From a checkpoint of a small transformer trained on Wikipedia.
Architecture: RMSNorm before each block, no biases in attention or MLP, untied embeddings.
MLP neurons of a small language model. Each row is named by its layer, matrix (gate and up: input weights) and neuron, and shows model dimensions 64-191. Each number is 128 + 32 x the weight over its row's rms, rounded and kept within 0 to 255. Numbers have three digits each. A neuron's up and down rows have the sign that makes its largest values positive.
After each neuron's rows, "fires after" lists the tokens most often just before its 100 highest values on Wikipedia text that the model never trained on.

L4.gate320:134059118144118081115075161060079090095168140104091116116136163137179088090157153124151105145177154133133145167132141069124113127167138106137120143162086162124155089118120119212131212115044094119069122082092138161098140101117147142118064113126060119117140142116176160165106143116172156118140131182168167096154163123193116099130126159128151124173122129109024119139183099154137093153128
L4.up320:106116151095094157161117115089171125155153105131143109141093171097092152154141066132127112079121156125139130145125217107146097109101238139121094146073072135157141164121071175128145133159087131067088093155078190185167133088137081120113141168093123116078134140037140135160134107153133113187151115111135196145094216123153157192142111128127101115122209125124147114119149130089102148076154
fires after: "9", "8", " ", "7"

L3.gate654:141100167101140090120145144081092100155107139149129140093142096141175190088161137135158098081053121084152126140137103105151154108142135101079133142099137157111079122163092099148145111128123088083152125075099096211106079088035173173124070097139140149181149189125147115141126108121077154150112120099145165141106103116180047143173135113123153087100120159146082093124108074104140104152166
L3.up654:127123150122121110143143153110162060140085136111165134176168150159149112142142121139138097111093114081157101150127129065216118099072122163099191155117155115189083119126078097125111115108152074106111095122089137162079118127133177120143140185115144077090184072109153102132043117110114135119101127168162116124061079109097099090169172172110064153107118130141089129142147089130109181102129
fires after: ".", "-", " and", "C", "|"

L2.gate877:143096102101183129116196174166213104169149130145108154114136124110111107152092161046117082128065113180144110125160084121112132124087136120154098136216147199174151140156127036139138122193099070130098128088174144120126117086123131114149148143122140110174135160110225117107057113141147188130069137137152113123057115121143097144128076098109108054132124152129135169103109093116123124118135
L2.up877:089082142202124104097137166128114137150152096128115172155134152130122116119136096116129146106087157138110094111133066123182112111137100137088068159106125112157116096128136178140117062103162143111119098149100085091074122181079078191117167122122110136116105124165119156111134129128127151128132109112142140080076126183152132157117159176144085132095169145111121094127134131140112207119043
fires after: "9", "8", "7"

L4.gate523:173155115093132121134116095099106110108168119140140098136035171097104099093141079137157113203138145088145091156145159129067110130111099108168130098112150200142159140092077170084194079103067143092092094053135114077134131132102165197099092136077070118097142087166101142141152108119109101097139069150070179119073152187116160078118174142121170100118148096156104133120115107173187112114126
L4.up523:108091156101099093230152166154129123128101105149185116152124165106120156116096147105050142138134141128162070152161100137145119118160147136175155131098116093117121161169085164129092109094098149150108138075094156099211136166156171126104055148123157177140154121169093158153139108096064110124185145075117135166121146146178159169106097214127114113130122155108112138109083131129150082121116
fires after: " |", " ", ";"

L4.gate322:117122102080098109119128133088105161134134176120057182125117126100155113070198159116108161155136141197072132084108146107131135083113091126182118107110127116141147028145163126164136171171153116099135106061166140182163117137121136186183107202092134142142167107134090139146080141178123127100089064097094154087104156185149117178148135134116090126099117152100137141147122110075107098074134
L4.up322:107109025119070127105122141066161179156144181119136156123138077122141123109133145103073104119066114136161144138135144143167120139165116133135128148149143125076199108153104147168121111180196099143127143147181128162136157139138121101047100160175144104079171183091124163104128143104098151117158127126173125136117165081167078148120198126087101135122232101074131168114130130125136099165141
fires after: " |", ":", " and", " film", "–"

L4.gate803:150183153134117103137077147196188178102092131114094098059136183125176205148157113106188102171143122134115127144141170093133108119104095076151109079119135119149150103112137123127163114127091158084127065089089110095143120123119130170158114145127094126126142133150141115133099135106109110058103130184146173148082176142120090103143105138140143075109162157232102172132171111150091150115112
L4.up803:142108118130063144092120136118139119160120171070135127072169086135150149127156160100191171116127143166118109064085172094188118169117110141192133147110149145121160140071178117055103083130121154143141152109137151126131131147118150170138122128110141137148089100133151135087093138165145128071096133173153123168080143182115076123129114115107121105084115151162118166133148133183114138127072
fires after: "1", "3", ".", "4", "6"

L3.gate641:132137044140169147139126108117136081116147141128181124154120153113174124184140113145112163101110068109103161140134092133167168149151151144131181072158192113131187143087142091061111133122107063132148112112122078114128124127087136128085146132152146132171093110118136169109162158097135150134130178117125074104105081144121080151179105077122166086164164133191135136166116108174157165102112
L3.up641:073067059108107021113112124107121106150106128138135125129138167084107077149200125071086106068086104135117200149089089163096113115152187136063125120109190119129137096130108121140117048177093120191151121100086144112123192150128119175124138158136125134123176141123146083081114058092107127138217113147154176115097118073151135142162140148141119175148085145098121143134129130119129101130160
fires after: " B", " D", " H", " d", "d"

L2.gate400:150102144157114095169163105120089101088148164114117161135071138075094137093097114116169088127119143112116064133154124114119130119167157126158097122130148180142166110123131130124136102096088061084029203130107109133050065145114116143122172142119139124164096110156164101127096179076081212192170160121083152157171149137113120169099127161149087119123077176154143161175199087147119089161106
L2.up400:085137105062097083178153157098078080091141153112110158118069142138106113127079096110117112099156136122144152189138153140067114123130146149143140101128125098120103073155181078113155078120119066075083170118099121140138045086116152131064150128146110101149103182128184097137084139128108131144093147147093190170216199149103127138118116128117114133094135144124132120156121132136199132107135
fires after: " the", "The", " St"

L4.gate26:158139164097114095102131145112111111166124132091084094112097115151152194052160181151189123139129100131184059138120107140165132173114102094109175079112111114127100154157108156227137186177135118115061117163134142114136086117152089125102120097141068138158140128183109165127136123133151124137136174166156174141112160137149109166097079135170125110119139149131123146132144140068186112102096
L4.up26:171164132089101126114151118115101086128069146180184088149151157098123090091134054131154110119170079170157165163170134151105165102166186125054159087159135135117092127090116157089095109136079126128105210143148132142085117175137137157109094083145127150118114143042122140120121127071137159100129185112131161139165106124105149109097148127129154143178164109113194083110133096096174134114210
fires after: "9", ".", "8", "5", "6", "4"

L4.gate7:108092116083104095088153132125140112097125083103157130106123117104112096080141136149155106103167137100107115202170111149157101176120099087064151120086156168166103135081100123117165164187127106101074057199090155134147085109151142109163094105160209143089138095057132079139143105179106130130069179110180147102169168170136107096144095170139108109147122153156093124070180144089083162047042
L4.up7:134082142139139090092149129163136114183136147181134216133169117128102148164115183141047106116107138060103161096109084083068159107131110112180203081111074122166098125170152137166146115122131170165112171102153153159105122118120000149162077100106114176105100065069135142106099114118150131139156121078107143158071158087132149111196148150141127157096102158121093169108137158094148073150085
fires after: "1", "born", "9"

L2.gate806:098104111093146133132141085103083104098149127148102130172127134111085109089115161195105167175120164129106070107149144122115123143154132105087156119121064185097146123172076156161087159112107128127134104091130172160119118225069149159098107178145105129150121078051149162117166115106048155153151124090086153111107185110113126151136125068186124147123152185169135111138166124180127128126116
L2.up806:094161131159122152156105135039094127137126136172147176135155095120091156133083173130094097096120103149091092112099173115147164133153132101098137157155128186103108171126065117147112143086151110143149125072166142160147148195111152129159081204094107159149100074098166209109150120103100196085180071088111203115142183095077114132131094043170096154159165136168105123112166131230147136143163
fires after: " the", " The", " (", "The", "(", " in"

L4.gate650:132090125127143081095139021144125089092169108078097124149112138144178096095135147165098068150087136124158117139088105072165130110108126086172156136082115155074151141126142160194156046091159109142145084164151094172120098107082141135115088184137089073133184165154168145178174131147104156130096124097220108096129075094095031136061148191114165102137095175131106141124113153157144109114137
L4.up650:189105109104118120171113066107135116101068086177159135129129115146126147118121125127063101084161193138096046175091095163164133119137071136137177118132111170158080155139076171174168140139136157204063077112175095115159140146169167167149122170158166159134078073079100171147116097079113123084174100107133113112122130188126146151108221079162125108103137126144086100086081122105158130109158
fires after: "|", " "

L3.gate196:142154082165145131179163159136155150101146112081105058117118194166102135166103076117131110153062143109108102159155108064087097083074145130139117104116162109140129145107170127077149107113093164156080123170119148173155106072194100131126148182127140121144093093104083099139170152078082151130210110168085159218187163138085136139114180169137142113135107150137112132118105167174109183053144
L3.up196:118139164049172110117158100110102156138156110163143191127071123097120060133096102162129144095154111110166137164102147153144123168062121134112084138129124148159042087114184150129132182112091109135139114151129190146149103143185165127163101107148121089137101104079123085096158136125126162107139094207103085154120136190078179131140121131148134104179160119168134140098112119127126159128160
fires after: "0", " the", " f", " a", " N"

L3.gate667:087084107180149159037138085086124169100167054123136139115177104172148121154155142145114161221119165117119152139171136154158071119163157136107131119095129161187180098158117089170081137108134111083149155140123148166054150112131092229082144142143115134115162154073149135045062070111141136126094127147097134155171119065162091127142158103120159118184208076099125130137109145087169178080154
L3.up667:135070125154080171057144114096074138117084058078105094098174054141196152130153157108177144224141187067131151137162142145121121087138137108072182121076135173182153160097181105176173119119174133104125145086094158158014135109120156172120080132098156141145116139083166151102081093100141118130100143124067152098141114099155119140138125092113125120128174099120121087123103084120137147115134
fires after: " |", " the", " Total", "0"

L4.gate428:118114187195049059071142145054141116146128072140144151170108125126127094162081162154166100102121124098134116148139133128133155123122117139102132159153086149130127123132129133091148115098123161158120121150153082118080084069083090157169104105149156112124040134126128155110128164173105095157142103130078156122082154128101116092203043109164091099116135135104107122119125128139143186133072
L4.up428:156079107105114111164074102064107120121138109107107109098115165157126165090091148089103139180124147132105056071178122134135196073132177129135165124099094092175094084150100174135087092111166192135125099171114133106131093110129117175147136121123134152107132108091127146131093101163127160179097107102082118100132120134027111144158136091120165150105170118142138067101135126119180137135151
fires after: "2", " (", " W", " F"

L4.gate40:188095137172137108124155179162142183113133090127157099127112133085147171099104170074162188121061076112070129094145112127095126136089117099131122155095134079171089136109104113113127094101101094176154098126133068113064165113108092116176152188136188144084085113135098127113102157150112131120111190107116158081101113144106152122180136119114110073072128126085165145129120111085101183127088
L4.up40:122140106095157116139077157171159183095123117121104113135126199111120122150105132112160112122086136171082180093070099077053085095130114133113155149175086112167110111137111145150129143138128117149107146133116114145117066098153162134161119116126188090168174158162090090142100112117092147172130145189126112117125156094147134109116111129098166147115120135181152195137084126089200105170175
fires after: " ", "0", "1", "2", "3"

L3.gate738:147138150087135113114086110087131156166126129105156150102111147102112108132102107120153126113105110119153099135150128145167129159100093146122135072135182092155136095088118162132114109151066206119124145095192131109137104094035165130095116103083139198055121097167062129137185146134162159106170162129141147171083141162115168122154059088109073100099118174145150142139158125132114120117105
L3.up738:175134148143153124116089118096156114082137123167113079071055109176139129132182093165151128149088117147140102142064152159106107170165077142128157052163193098131142098101141171116207132071100129130128137165103114088135099154082135172172126128062106171112135103140099137120150114155085118174194203119187156132100116168166114121115108104103100123103127129085134179123108085113162183114110
fires after: "2", "4", "3", "1"

L2.gate121:154089131163165089121159185127147092057094079107131145096160200135119095105068097097144068076126134184139104150157093147121122052099152119122092132100170236154138126160099117165088151149077103138111116131106132124153117100153169187069154140128087112146113092104140105139100121140094186170119095095128187171142122126104145118118182107100165040097203160143132094143119082067065114110142
L2.up121:108072181132143081119174168112097101092112164152086116181136155119161059130107154051098132097139173140112112067036100173153109072134156142146052165129178156115064124167157133155150080172174119139135162078137079116143141088118176168085059153146122100173135240122153136074100132120150160134132105140148173132146135101151116083128130130085156100108160175129159144114178119094143091122139
fires after: "9", "8", "7", "6"

L2.gate622:159142128132118109187175141155133100083122160166096108137113069145160041080151128136125114069064035131057089116107154106171169138078125111116143088150158104138118142096152125103098138125108128145083057147130111089177118113172165083096071161112076135116078177125120127120158144153101121100127196107103106114095123121050099163119169087124169107096065173114089129188164101103099133209165
L2.up622:114139084129123148207097134128113137112108101120212133127124119161085153139131091170181152151061097136152130135109137108087175160127107146066101141120084112088156064075115135115118106138117090157102140074145170157054093091105161113129104091164112080146144100108074151145175151141130127121101149151167188140111143115084119144138077091127111131146048158120126136117178132119144114152139
fires after: " the", " and", " B", "-V", " The"

L3.gate287:136178075127227092129063104108149126110144130139143133114155117143120123097187162049133120178125206101097169162159112105081108111152067095164117083135129146140092035114080113153128182163140096142043147094048122114141144148129121076097060086093105098102198125154138132163111122124071161109129106119124168103183159142149121130174166150131152177104158118187126116139110146091116095134132
L3.up287:171189111125092109064062152126081087159129085189176074142140073198180184141116102178161163114113128167132069159081167138120114126083134141070176129090136162114137140094080099153150130138145071045129115100111123137130102124095120131201159114112123126154090146128157147086096116162167089120154102126170143089065146115157130087127087132114133103081150162123127143135177152067088128174174
fires after: "9"

L4.gate133:157178154083144152131084109136089102115172168141119076141173070146133102144144135066088194191119117137041175154187103081147114153129118095125111151128128146162145077227176079162144179171106142112110133106079096073155104130143187139103131046130086105097181175124148136117117098106133161078124109107095133104111114169162083112143163145160161098136148150157077101129108120136111151168111
L4.up133:159090091175103137122117177130145125137161182208114076105111144135135122038173139130075182119104096131145137091103123134127115178119168109109141151097123128122132104203169075123095117124113163165119130163189103123120140067127153070171091156122106084136135130111109113110161125092085161133145085142173112121182116159142148089131125069119104117126122156126090119182105118107148148121090
fires after: " |", ":", " P", ".", "P"

L4.gate781:121110170128106137172176159197195125094087149098099055153098121051109154138120126104068107139097086176165131129126120145122151125138084115115119189126197130058148116081127108127117136164078122132165116149045160047136134155116122173139131150124137103106171134121135125149111120086084085154121203175113127145179152110133171176159092120162136078143123161202174118170130115163149149168111
L4.up781:138126145202123125097109202143130098132133150122117111127149099190188181115137119119116155159093107122154157114088156121143133087079083095126101102122191141154133131170117114111142051156075217125099150128140058074153115121099123170132130134071101114122089138151101115118154100118124118125092129112146167089166135154158130133130137124120096127132137099084161143125102177114150060146091
fires after: " |", " club", " V", ")", " P"

L2.gate389:209140119137128135156158149143126118157088157059137123126080140139094121109149174133158148122053145122095088115042116168131143104124152130112170055137128160086137106094117144196092136146164207163120124130143084163142093122089143120140118084108136140181121109094189184144072180114113172161185107117098139146106123133112126091150148137166143112096135158166118155130104106099158157138129
L2.up389:142135169147122127172149102152114136174136118077136129129055175114160150127206168117148121063138174127146118150075161107147123103105134158157098133148130138151098139118151144141135186156201129167106117137121057160136118119115169104118164089130151157148074122124146124153105121116124135151118164130124101139160140118146133142154148088185108122139151173158165102110072092172167142115118
fires after: " the", " The", " As"

L4.gate916:129131163094121051153120156162154148202118124164102104121143160104176152125039161114107122104087149161119103154091139149120156094100134099107097110147148169113093122132103082162164139135136132166104089165059077184115089122132144155149072144071158140085080135140142097128176145042111174116145229189109134125104108162094117103138197110113102084164037186119149179109140135125136163150134
L4.up916:121112087110130069119130087122124198138089113132100103135141158152099115137100163130115238140118121144103140149125120096110161186138107107139129090136161136185177112174107139122137150135084133147146122099111132180174102203172181157104148113083100061142098123101155123157138081045188169106156144144141186178181139080101099143139101079142082133131104172141178142148088153154105142117114
fires after: " ", " |", "%", "0", " —"

L4.gate237:162105131109140100199129161104144198142159110142095093096040140076184087124137096091129118075159090119112104172159118173134130119171155141102132119130179078104094147131147067114077127146114079087131099137115100100153089074156149105151123096127150060074179138129133199117158116103121074054095157165105151107103075173110145078100138088117153114105147180100122152149171155103144122184129
L4.up237:163132114143078129124148165179150192168142104127103128129074113136157125140138137161126206092112142140157076157111140153137081148110109145131109154148139107132124138136129120113151099100203068144141133144115167130132123155075124109100163118106183134158098082149177083093104121134144080128089122131126148124130170057128181110148088116122121102180137157097164130069076155160165189132145
fires after: " +", "1", "2"

L4.gate555:160181120133089155110203176131108133120116094115138165109086116164160086100091122117142129114100100092106154155115137146080128151080072133142211135124135151138132148110177142154099195108136127112135130078168137076117090102117118133092123144168073123084130052134110128163093109087082132173125156138158081131098139125104125151211164106116127080143143093168106127093137075154168158167220
L4.up555:156174081137087108142172167131135135107135134137113129085130128117205126056100115094126109147160135179156139129079088146159080136179168117141153122151151112087156135130088135131126176118151098150144096100132138096139098170098145118111093142126095113135142133114156174142124151121179102132099182125114112135108127097158109136056114162090123136164169161193147179164123167075114081192172
fires after: "–", "-"

L2.gate10:084086102143156171058135101101157157083109076117083125108192099129166110099116145111131137171118169129154146167164122174154060124169129141097119111093127139150165126128130077131096114113112085064173177120141145141127053118122146216148121184129118153115109153124146137038156050127146116084087157144094127079115102074168104113099163109140159103145144106102132128129112114061129149122108
L2.up10:119148210130147130212150132053170092103102132083135094132119143119056111135091133185136120055132041197130150128109109166108126118140111118181078093147133175098136102096121163160038096124077142166155088149128138113119170151193118102145158087068075120170125107068126145166133156129112137141158116090149159145103183145086139164132111131163152104065103100125071141147154110156166091166120
fires after: " |", " the", ":"

L4.gate572:149156109104116108134108108141111132118255118148167118105129115125121176101113122121130135202091080163120159127107147128133103088159119100153178046100158142091135079117196117127109122143100143122126115107097142105083148155144116164143145145118092084094135166105172143166108106117092093131131108161186169115119153096096129112149130140156136060106083154196153138138182125152121121134151
L4.up572:153197137113146134101105098119142094169183111132104143066105092147174170092129178096110138162151079172117182100113156150130141146163153156164107110074139150137058118115177132117176133177095162164164171153078128148148156168144150212123135079144037140106175175113152142111154091183095063047125116130160157141120138099079059115107070112114142098124111192184140088129144147163118128166162
fires after: " G", ".", " Ug", "4", "7", "9"

L4.gate697:145150112139150051140096105136185089158098142179205039087126120094099106044059212090143150165178128147097132171147157139134197162089067121126077152107121127157088121124087192069088172120086120149110159129122098139134138129092148187140134096088088170125117104146082131165108118137069140145113146124113169101187192145098133097164158144103118083133180123098173127116135138129135057121115
L4.up697:087138093105165153123102194143185123079078146156133124152137120128172143183153111159206134080100079132134120117033099105139146174101112104117146118131163100138160113100106105087229101130129127160169177095101139092107140111095118134053169118154148114099128138168110097051116102121116100168116204154152129134116139115123088103123109136119131114127068174145100142165138100088147157111091
fires after: " ", "1"

L4.gate13:144151085129168101133174147147126096169150122160120143069151105158150106067078220131181193137131161076129129080172116103114109101087129109118175115104152063081096112129141104180097106201181094067151111127109135131049064175105139138134084132101087135148181171164122100106129134166132138162123126115072105154139061171143114090128164139149159116077059164122095131126135103123117076154155
L4.up13:094150139132153132156106110130166110079092110127124137156146136151150092076118145108100159112134165093109167156101142100039156153182127140185151154141115128050137189106123176140038148109141091140134067106137098086165189173144157160124104120151114141160181125130127122094149123139116173136092138137129169126178165102090107160120137104113152105103130156147092076101131049107152105126235
fires after: "-", "H", " P", " A", " H", " R"

L4.gate289:141150179147144116099107166109156136169052106060129096117109142074129153108072089098121046082077141181098105154163141113147145051138107151086115116129147095066132168168049089145178134105128118115182120134138059146095106137090108163125113149072118116083099131144155149175052115019157199115148171166123113085120072135095129097082199110096188093135195159149111131214176127087133138122057
L4.up289:102141137172125192143095128112138102136122113108128132116111122042118092127125095183072108168077125094178133184122177149143145093092209124142111173097164173128087129096089150160110056115142177101076098163138166118109079082095124162164176150099158070156166164145126157123061111162160107075143105137085196153104141130138099063113130114075126065165178167157123108155137099166121162140161
fires after: "6", "8", "4", "1", "9", "2"

L2.gate515:150070170158131113139066145129184099173072149170096169090130099125110099069154174073079099123081149125075183105165152151152140104167117169143191173092135119093133107116128139161077116167166129159062082054064085107158126122143131120100145123153091134111213165172127088110080105132168124109124170132167094121069165133155060083124121126042146067127172177109106097112133117086117110145115
L2.up515:067137121160158163133137066137104142073143133139129128146184148134111170148123074184176158121129098155155121054112093118174122188106137108175089114207076129115140140104088143138135129097116200121158189162126129170107143158139077101141187119132205142150052128109114136136136133153104126183119037079090127150169135094122175189144126111204104230130123078158166160123111117169122125085131
fires after: " ", "2", "7", "″N", "4", "1"

L3.gate217:211134098124185173163137086136110111116100145101168145133113125124159115125131200113172129138134127104120130089104139084118118121097124129153092112127182109138132148142162068114120114133113131210123092180132124126094128105103123120193063120140138054122043156172139126124136190134184198146118119098133066094144091101135132099178085109152148079042120116124136093131151134177147187150156
L3.up217:137129085133156100153089151167134133162077132112072062175083126151157124150173154118097131103070159089154150158152165140100157128093117127140184161120110122123034151120109135163136152052119119091109115071101183135169123080126180122164096171133169103097117151136118144113172076078124129132085139124169091147161136138111045135106137138106082153135130129120085189153092132128129019144141
fires after: "==", "===", " and"

L4.gate769:121144096195174134137166184157110114164168165122109110131146137148174137071107174097167156089185066149114112173172139161142108148138197103106138132114144084173095142163133089151135192085120191155175106145081075125114105125069144105128062148140121171092123154128108108080146166128089137156174171157088089125119117123156208154111104129101142060091138127103118179101139100082106097188130
L4.up769:130141164165130117120067111113107128132168112098104095070167167117100130132094099138080109176120127142158058161147094163031082074099114112141173059144104123185112105155172149178186135143050139103080110136100099178103101090103138104178120122126099187090133043101127140101136135097089105156127091122089157146082140193146173104177153159123138169159197140117085143077118121158156152087143
fires after: " ", "0", "1", "3", "5", " |"

L4.gate670:164126147084120094078125100116153095146129139103144140140156143106139157091127201118119108149086113141141109140155079135132104091104139127135100160072175187125120123135123133184118086124086070097130144132067105105153133146078095147102076099075132100134169141126170112114167146116098153123193132150200195087145151122131095107138134108107080142165142150106121123124136129125125145066107
L4.up670:108121194168175184118110120113135152118094119094219055074101093134138137126126116170120131151091075125166088151181115181092156084166128093151143103173158191117118109157110100154112116163137141139126147110085125187148159145146130186111063156121103112113102142140113150152204136127136160120138147161115182154107189195094099058113113137167154101110103143096103062152149095095127128142179
fires after: " |", ")", " ", ")\n", ":"

L4.gate684:122054120139145127137133177108084108151120070126102142171150160051162131080086148116172113163145101148116149123161080139178134104137116097183124109160152134178131071141107134096164171086127180102142133091144152129154088111117168191160125158119118134095080101115064140180111183146116107130152102081144119099117174186157069094129141151065099136113110127118166133150145186080118087134128
L4.up684:084154126199086117106071164168158098141171178106139105109122151128122130139149089173134137107074086115163154126072158131124170143161115098146150141156139070096108115145126158128111172123078129189102128131154096144082120102166132126102151173119141115143136133161115102099142122168121077171067156102124139189160186158137148122116079105191145092085123123109155125111128138140143154123213
fires after: " ", " ri"

L4.gate815:123133129115162120106181122107182154085075179131133122134069095154078106099140100103123050098071161170107100183154105151140130108102159147100084083116176115098038133071128126123128138077125122133102073134090104107168058073138131114118133098144113106123140173095144130150176097140104084118145163216145075153105106113133108052187093181160132051163117132120180136101130128115130102090173
L4.up815:104092170151169153108149160110168127115115148104138172121142131158190178119117134105124131140095159160110123121115150065183081089142056135104085163116097148111122123072092136142143148066121110064178110189172139131131141095121127148137130122139206179092158094146133110091110099191100101096127139105157130184155172127133144128144167191081142129153060042063104142102080141144096113079107
fires after: " |", " ", " Am", "1"

L4.gate102:169100099078112121150184159153157146174148152144140098124114190073110131116120123121143154096162087149057182166172169104157145149110096141123081095116194162108124138115132035150171189152154062144123085064077157148131094119188092129080118109113142130106128144078163128123176108160149097115078163173135130135098114151170156102106171142167156107070157147184145140152128158130141121182161
L4.up102:177092139117148115102161145167179139164127201091123090085111093126138125139109081113124155074112100136125131116140123109145134146103162123121121124087133095136114109215055063168205080119113100112074123145127053123077045122121127174138190106097147142150119165115099123099089126160136115146112101188107148136148148148109105103141067174121158146124156152164077149146128165115196083153119
fires after: "7", "8", "1", "9", "0", "4"

L4.gate179:124075126172166160079112169116130100154056157175153090146220065097076105145104150130126167173087146104134106150107104193136111157136090088122197093126199202139137167156077105146166112128050114100155112104126106142144102141131133143151056180115134145154074128106119137106132148083169151112118165133093113095142173131157131114089150076106130166138118138094123079176114120143113174098115
L4.up179:104121211156130185121115109181094109143157100158208133169154098115106138116138143083087096119172132094138105176127136126123080135163082103129146083132131100183131111127144126126111150109103078093127133099160185126169132184111166100089124122105075184094096070057113116143168108132124142100153135142156120177107157117115140136118084148163171154093124116095132114150083043157135107074114
fires after: " |", " ", " o", "T"

L4.gate27:132044158127164158136116141098174129115100101126104135043118135133134115115162164143132137169098175105131128100166135063138140152200104148083114095163113223105166151140064163172128106088141131190153136061144113197126159142089115143151162148119096116138083125082121162115147094148096127157155151104176132115061150089130100138142081128069157107055072176143142125132143102083160113054147
L4.up27:165086152130044130038188088135073114136121125124149102098115118068128127138155174105135095139144125080141123134159146158130084161127156140131179093079134174170140162114086140156163225178130144181091133116081162110140118126145133120149138129127144109056102134066183176132097156111086103118148159114118142151088126162133111140120173139134168103040119094151131109133176141130123110105098
fires after: " ", " November", " May"

L3.gate397:156085140105119091087133170155162094126121164132117122049129117098114089097040152118152100121109159133122152128147135123184130088083166121119122134104143116144137151162055164156132104194078113213112109117208165118189093118126153130155152121154121129097142082154141124130108142169180153094173100109147107150069125155086189114160074082117117044131120171096101150170075144135117143168102
L3.up397:159059100146175196126183142075132131149117098147193112147162162103155089121077093154172099116105142147108115143162144137082133117108140117096140116155118141119070113125115116137145143102130138178158159131141154117155086083131057162129136071186208094136068153094170080094218152110101082074113140137149153126134163109141111093185097119074152090162105115152144108113146118133155162138171
fires after: " F", " N", " f", "f", " W"

L4.gate355:144122070160137143166160117127147133148102189072102113167157136133108155079053148122140125035117190038052149134103127148198144115138120130144165079122173130157116105119096098131135123158152150170086169074113088107123130116121126106067145153161074148105126087083150155091184204107114138151119145138101057074108119114176134049077153102145128127125093155178074075111125182120143152187141
L4.up355:089122100124127125104143133132163189106165163069157107153154117095096097124111114165116104119142089150173146150153162205191148171184082118117091096137144148116099157121163127155127157128116123210143099180065180043170142159147095161097163174182172154132078129078105141104176127139116092155156156092157121145137151137131178136130114128096105160148120122126160106140159116103075166164114
fires after: " ", " |"

L3.gate887:185130154204146119080098074101156136116160150111132121098092141166149130187132160143123051157105062099130115155147159128123138165119112139155122154127167101136139147117103142152130123137108196162103091194155116085135154150090116125093170121067147173137099137115103143138154180059081183126209216137068176142125130164057188100171144108200130084138117172176106149159120117151095135133138
L3.up887:111153127121205143109047105162122128136153121137100111122143175085141181152174104120163131137158170131061104111112196160117138229099142119157119126067109183117124150081148121114167070100154139061109096134164173133126118124061124142159140096109130111111094175152097119139142116177138068067133126150155132128108175087117069136112119118086127140125184080107157170105162109104149150122078
fires after: "1", "0", "2", "3", "4"

L2.gate255:158146147110153132134160113097110140093134211139171155133113164162068104147111159117152114114083149107085105153117193113087163072102142090095125101113134156122137164112122103101126148140114170193174148152076126142087076156154097092161126151161172083087083078060119157114120094153076166071191181097046130132121173123123090055130118081171148149120133142133123106188136117185151147165139
L2.up255:113121061129135071073120213091104132097090176157153134147069119143148120177056124166146155080096146124119142161147155169138093096176095111114083116139087135018116095114116144148107128114139100158178207087107147185184124126111130127104137116132155116100074099020084115128131050115085086132144130075106202147111188141094147128157148077153189094124108139080176129132174102117087103143106
fires after: " the", " a", " an", " The", "The"

L2.gate391:158106171114182133102147165142136118144125146214127114095134131170087069125106077148051056089113063154082138181166183110129157123123120127171122162132168145136177184216161117122203131128089122144141109124142089039056124114108137138179162131148083131124170134147171143129149140120146123117139122151062142105132051149096119128110113074086117119138166194092122112178174138156113114101152
L2.up391:150104117163174123104146137151098161121153106123146149133122127154140124139136150155136139138084107166092108159139150116117092125103055133067123194094165020156118101160056170116106092086115111165121154156109055101122102168084149132128141185109128072090124132137181125150105109114146094152106161113137088169124153153104145101102148130133086133138112109078119145090121129160089147119057
fires after: "3", "V", "B", "R", " V", "L"